python train.py --norm_eps=1e-06 --parallel_block=false --init_std_down=0.0
MLP neurons of a small language model. Each row is named by its layer, matrix (up: input weights) and neuron, and shows model dimensions 112-367. Each number is 500 + 50 x the weight over its row's rms, rounded and kept within 0 to 999. Numbers have three digits each.
After each neuron's rows, "fires in" lists the words (lower case) most often at its 100 highest values on Wikipedia text that the model never trained on.

L6.up550:612534432560474524481494510516423432409501526542496492380556497431462527484514477505522435466523500489492455537493495424482556557469459502525513427485432539553507500513524475433451503473510608538475581515460558544532473450575557508429457461422489515479474566516600577448597384509537527547490474446461520559536411450522428525521524487572519468469478458572541602459510554631473551465585515513550538523544498452535513466459458613452459499535423504466512501510480515573508479482424564589478584498475410535559431489548474514415503480502361531512411451576504420483422515452529562520471455517504540371538533479477536460470497429588453495501412482567531486469447519501368430532541414530510544471537530567491448417500516450466546513483485541429612536462457382503507545435551453
fires in: "one", "1", "1st"

L7.up1301:643526471552475533582567462526486552551505444512573521401499509458500519531433478519511524477490486419466433479501500554522474507477491503435554589447457540528514510398445551504521635611457529463529535525464542489521452407550464454506437497500534446525427466479444474447468600503429453595518470446421541381521448463544405469468493461533478455514534494575489505439469511540450517479422525475408474523572515554538549440454415437502482518468454463528626509485432431467497547433511525570470482493416557477566531528549570411483427429518449511560513497495582552476505517487490484426473462464533471549499588525509522471481531464473485556474446478570452455446555425379510536473475472502489444471606495481475508409558517579487539486433523620494487537502517513478529552507515589
fires in: "is", "was", "as", "be", "not", "were"

L6.up944:539518410582470506477518552574549524566527510459477516509587491454578638402557484565454529533468473436610410530596464559460590552503459490509407494477514564609474476561520534509493510596570530449596478455487581586480491405486502500501365520516482439466435547587527534490553467368538497474504551462532495572545566409509507438512501451518516504446522535522535566522474542423528532390442472489532429558510523565487537470650513518489456510514546480518537534466439533488498505479533507482508556494494392382481559581509433495445420466459488393546511473519422494497484477484467515450457556514593591434499540584462482419514431486442505560477498540597488477501434462410472522538520561513381463664520516473405520505436531476424500480487552475476526520533502410447529485463511510
fires in: "a", "known", "as", "well", "an"

L4.up282:512389498567508541539550457544452578505527481574484473472441518511499456472488518496471471493461512565494417515475524436429532558462567520453492452480478460500513538525486586473457454507534511538555518527505549580547581507528534496508409566502524581447493543430477529412426638504485502560514623449477509408506473490548456449581470460539487398566447441441550551532557533482511544523517541550523561609404478404569493539518566420567471531535495518440429566502548502526525587544519487528559529520511518486515447476460553572499506482508514470569442510511484471678496496570570399597532494439540504482499522531508523454455446491519510563523515471528436537530482535542448467408502571484532430472486462585449584480489509516531521568422492464518492529482590484532539400505507503
fires in: "to", "which", "that", "also"

L4.up1444:476510465488459564508531513508545466494481454498581520531497500576449469463400554519517468523439588448553461447462463493472557486350435560422505437462392485495495496501475466502455572536416445523490463603508518528498493450502460548523497494482479425430502513426461481532468437497423396493459508498495564507529521550497485605530602427547515496530503573551563486508441555573466530519469526503341437443544544516439596552560489436463565508509498471519547518455498517493459519492554473627593558532648406528472541490473531445419505484528543417549532500515532494523472518593556431399483491593487379456448536584561556494471536614521500517433500424450499508485490519475465459490481555562374514492485523525592463558508454456544424565544501537545599556494508465411487459487535525
fires in: "and", "it", "or"

L7.up534:534518482415469520426494554473517498517483513479506550505511447446434509393590491532437431477449543533459433461463654468499553580363559528518517557533468490419474530504482536476356473525546446474464478532505451600448444517545347442510437553529437452532606415565504657530505628466498525505466513436546510422459452491595460496539505474443479436440489476469450459459364515560571478497442527576411456445556513441592560463518515382429489452513435459498488587545484437434396505490459589512595533535529415513574516532449500432524405395506465497529564521430449480535519488505512549466454505586459502501463451456472463471526511430509492439537565502564535513592516574362454495431522531528503580603518554535497525459536574509423566413429464452494526549456474475548509467457526438
fires in: "the", "a"

L6.up1187:602493509443492512498463584519541560469486483405537524463420479487483465476531465553497503535496486500538450513536461521467499552573589488478510551459473478572474510500516623491448528579510566524475505519507493538529485424635492425549507456476522461468455491547455571488508532461374474488534576512480558474556458510579348530514636490492459410582513543554610520520472481484592544519505539491544444539572607457559521471572498423588475470552479484501564398516493468510412560475578496577455577513488474518533513535484486455506413502456373472620510512470492475549491611448460505482502533613455502480578587457455458489580447477582437469534575537530512484515487462487506447437463434524465497551537504522446577571481595500438483561477469567498521463539472467448502470507510441
fires in: "is", "was", "addition", "however", "be"

L6.up1491:546515569538472509457458574492561447420540522492442542505453481464389477433503457541496478483426492476510509521489497475566491451474542492483536471544399499512389539504568502577510481558560425542487483508533461499557445527583505406490478427424555586541577448547522553446516436484500518487487556503497499494571426491603493439552474434563507436558467472428491568556384594563512492447456506416495459530480529510597514457510410421480527489470464484560536532535534448582483566506423553495579494545603573504523478543489467481591445463420471528453538471569412580456448441594501502550613521497469432481562408524505518432461635488487478537420567543571483515407531504477511490506419515552439568585464557486530456456474547436466506471410463538497376515632554502483480572507539456
fires in: "a", "an"

L6.up792:454532409551466566520515535481568503499551458556466512469424414491522624422465478488517499474446540453464481512488501557478455466455564496471478491560475581458518556516518559555452507473545510459511578542524492491560509455478455494484516443568530564473509427552543526470490565427450477431467545452456524434522408427620468520545506473449634515541432506527492509472483553415490433514396549426400501452489557462513520454543441428491524442492476507531562480526473498516507506456475575626626471478511481511577524510423406510499483514564427546408504525665557519561477599567476541558475492475571590417466477502517494451531495506451487536576474518524543446404464477461473418445452430545488607538565504507537391497479516467510482465523477499544628464630581520491494476498443526
fires in: "in", "a", "the", "took"

L6.up1323:509458489546393550495505479518494495461467440531475536548531431504553449520520428525544424472528511544451567498482449540457564485496431546494527507508518506432442477463424534487449523498501531538526577511555556552532498489489435446500484532477625480448527551521413514489496551509474526529347570494548534493550533546569498472499552392452481542454553539506493542420430487543442552499510518464432386453518544531519548516524544454513515469525503364475463587544450458505422425554615502626544440504525460467465462510524471453456499503477460568514451496624536472667506528571481545585514408620435452480501529560408502478567488638472476478532482451454511526487481546464398389527447521509420498477522531615497487435459520526475526484520473472474457503485566428489515357529474445
fires in: "to", "it", "had"

L6.up817:535579414518390486465478575450541544472534434526488526520446492491565479496504493451556576553447562514520453488405398556474557437544596496500474561475541487597431528459440439531509548522458501564445580559485516585514466453505461489593498538456578496510476614503445520484532542445560402573464536487512499445495490383578457432497641494508465523493467558539499479511504527562448503516499580514545446481460452432582549516611620514418460524535445426573468588490508460522594570490484549473494537529512452454437558541495521506454493483515503404459456557514525554563445504445557490581515459516563531445531477466458475389556532541422429500449491502569520525573514510485444434538535541585433499514467459414507491505419499480388482488499488543475504503537580510441534542513431577
fires in: "as", "a", "into", "to"

L4.up468:526394514558509582519534559547475533553535455540520498447397534496460434514531521636528562550433489456613468443523427388490449561558473564457569427561511611512441493426556572523424504462483485562536499556506475497443518434537521492500552485593559434417487552544564537434559475493390456533611477466483504397503543502515526502581493415409573457489471551520590534509425600521522480501538458463488468438485579500581526497500559509440440451526511461446612571520493502446443478525523581523525549592459436512559540472520401486465503537505454562529648541555580467500518455511471455595499511547407542515527471638529473478440567543512574540502460475547467509530442545481385513523528518586421509458534496439499595492587461512476439486430496490531472580496572559580516565497512504
fires in: "it"

L6.up48:566561456527524586474542514471614527409533495466534479540499420444513571528523491452378459446536463414434570540391568463500655461451455565458433540429482411514513587528446518475466529490576630518502512572482485596501501516578567441487550430449508461597450495535624603470474507471557543484527573439471540523503568378564429522469547562486538490566463494517536530548512530472585479561463519455478480512480558559498433377497438498438436427490458450383567445500429448586549436510545607492502605454509484559648442487515523511500467597562475544452491463526492457443411550543486426530613511505552502501413494499485437485553524518555518457603537493604500530429461572478522542561464483427424478504449459443489514489452496481522477572479523473458544461560559463482501527511486568
fires in: "by", "1", "as"

L4.up1435:563538457471529487476496590481529537412446525500486447474545546553474499465464512489435463511575527494587403491434574558459469496503466485498451501462524533491470546511462525521582624432538542466537469609515439520496525554450526461459381489426505457476455531521579568506559525476483529493450505503480539518485546403555393511542547484493546380476553493512537453523585487480514458511474601477472568521478490465342520392453521438528436412558466561545470464487548541506440490459480529450536562488500480506502480545409506585541494530454451491477437529525518516515418452488474533438567471470472439487472540509453496462467545458501468620477488367497495470442413475521457356460477509493494449531462433465507399332439516499522446523461477446478492491485565525442491501605516519
fires in: "of", "the", "same", "a", "1"

L4.up464:491469534467456491598519562521420475532514461446416567479443519542523524540492450544503477475475510474506337524458467469547465590371504498488533488527433469409502528554506543570408491513476486554501538453513527563591465479519508488452455556564514502491476511451624516530516628484429506480532515561439537503506496420493500542484537496493489457448465441497499553501431483578515600580398582508457511551541533481526477442461473474576496483466519424446586551521496555473553518517519517571468592484441453508583436520441439515527532551484404496527552451562565485516513512476476494408467525495494522552548475566488513525596507497534582510518513517551462505575512545485481522475546461513519583489536487541477539428520493422403558482431543495477491584509496436604592480489557513
fires in: "the", "many"

L6.up296:579441469518533488449537532511561496515626429511583576504526442488511647486463456490509499586543533430457420541414572529556630526429556477433516395469465546547479568503543517533443502529493493548533491531487491538509406537517464471474520518461503498526486497470510579437425511390454480534552588493407570518479494469569507526452479569593481480414569606553404530478439463504457507491434582509402570533554579472481532434506499402532411500457441467537556538510472521474435467482459624487470557431550555505563414511529481513465467547515522496595566505522508517493479596522511450422487504519509584504510565529522509532538462592432572451585565469554546545530538463425502540495469445545435528538570498534402518386431527508397556529499518517522476519569473425508510512431447424
fires in: "the", "in", "a", "on", "and", "with"

L4.up1238:512499479603495448500499507485413527423555530518479430548473503477480483492498475535552519466440543474527510518410455508438492526498462496500540463595440550475511523419574499532458527509523516572567438512479553481491510461475561435506508506435584532451546401538524522441571503450492498452533506493433558459504536460485493540465480555517543419629445607584599533506582510579543459442473594428453526522507520424507528387528435522418475491497340419398557516512549497518553508463476419460545502561539490558464468506452514479571560519533507536453537569485498452543475471490534548531400486531438466475472522476467545477497606488467525661489501465520496559481539464438442492549442547686532595590499484465541530510434455509457562510494529479558507426440616495504521456496498523
fires in: "united", "there", "it", "they", "i"

L4.up45:570508456505485486524561444599530473583515526523451560422445430534567496529459468451458536430525529425510470463508497451508543531453533499451495548555522418454329564459419485489496481597554520504526547472547528520501549502475526462502421537541502548480493558509372478542477613492561628549424530420612526499506450440425471513638508414430484456469473506534530511440399448453471461493533566511485475548453465515571469439535478437590462449517518484398490467568458430531517433560526559436567503518463396344429466540452384565467523481552477441453457490564495532541471559461510506480483560508567377389480557422536504519589497546545572457539538513544446574437482444422562522459469625492421468446498395557487514441477567525470501532510507464551386482521490460499515471422477503
fires in: "also", "or", "bridge", "house", "which"

L6.up1476:466509509605515543419490445521500543548516547489531503515485498508490472481488531473481549453494620519538454537523516498536501541557585442523475457458511467477501572537479486487432532549530546575572622517468501441464499549533530440405393409491536404484418505521537477531463582451478516538555583467457478484608499485550528566522543566582536485580457512600581491528495546462515510535537507471550452535509612477526569461473494552479435491437472383421490563479434535545504492459565524461481602589556538570496469546467509507572425540467501549495484466418489545573534488568584523454492501564514509487521517480460428601557486454587485549474526472539548613480558540418524491483467516558531489468483546560513540547517482425435452537456447486541539460477526459460489506571485475
fires in: "he", "that", "as", "it", "what", "there"

L7.up1231:505550485577505482516634453464492489537572541473481559407443442496463479495522494508526490476472606496536519512511601609517582518539508571436544476468507537500436468471493586463550562587627534513468490537528468610522501506532377526464529630458472452470536473507498502577577473456489503595469571434503520574477480457516463505540560512502516494416564507538456483485467532588517522499479562470550445455470505555479561522489508414518513461490447529526504551535598474514544545568459541452477475527553428448520572493466546513427387495536555468637537558571489547493450410481535486479465552513654367571563455482456590403542615550533498508562463526563523487495509484390464455512452553511475504554506507495404439395533556420461520482518457470409483449527488425515495490522466555
fires in: "as", "a"

L4.up263:517479498580517569470471473474544519462604477481544536464530452445555442387501487494531591437500527514576448537431497505532471524603503524486531415511480520442481462537439516561512478515499482542533561482556531546488452448515469528430542457469548513437464522522505507498515470407548481615487610465418533409478463543544469471524544559483513491415590548513489498508447478604492508447492576535457484501536537408593530520487444427460495474465452436427549520500543500463570458565492576542599524525580420479488463503441520450552389457554413508536505461547556460544473530486399479429434501560568405435560416456468480441506586532548523435513602427476531513478549574432551477530494472491447623523480549607349496430516438496457452493463540470577461488478545423467554444510473463
fires in: "as", "when", "night", "later", "there"

L6.up526:490493503607538607524473479521546487500478491572561495444505549439562488427475554532487509461491581551552568473493565450507560538443593443537462427534471552469514474489557561465517556511534532461498487502480563511499473379484466474448442493470493555474519536596469573545511488490476528573459489482446572416487566506518512467520462387476507433438479568474499480535515494424504408529467449506367436435533529529484550506543499538517533498528511444504527533523391562470459477476469522612539519514466441502560505501610476419493470427542483471606507477540499412529357560417494468452511504539591475540526488478441529484520581492487481461390482529516447594399494473465391508500477506603361579418424522520441501424519521492500496526546492547509432428503451507425465503494463496
fires in: "and", "but", "or"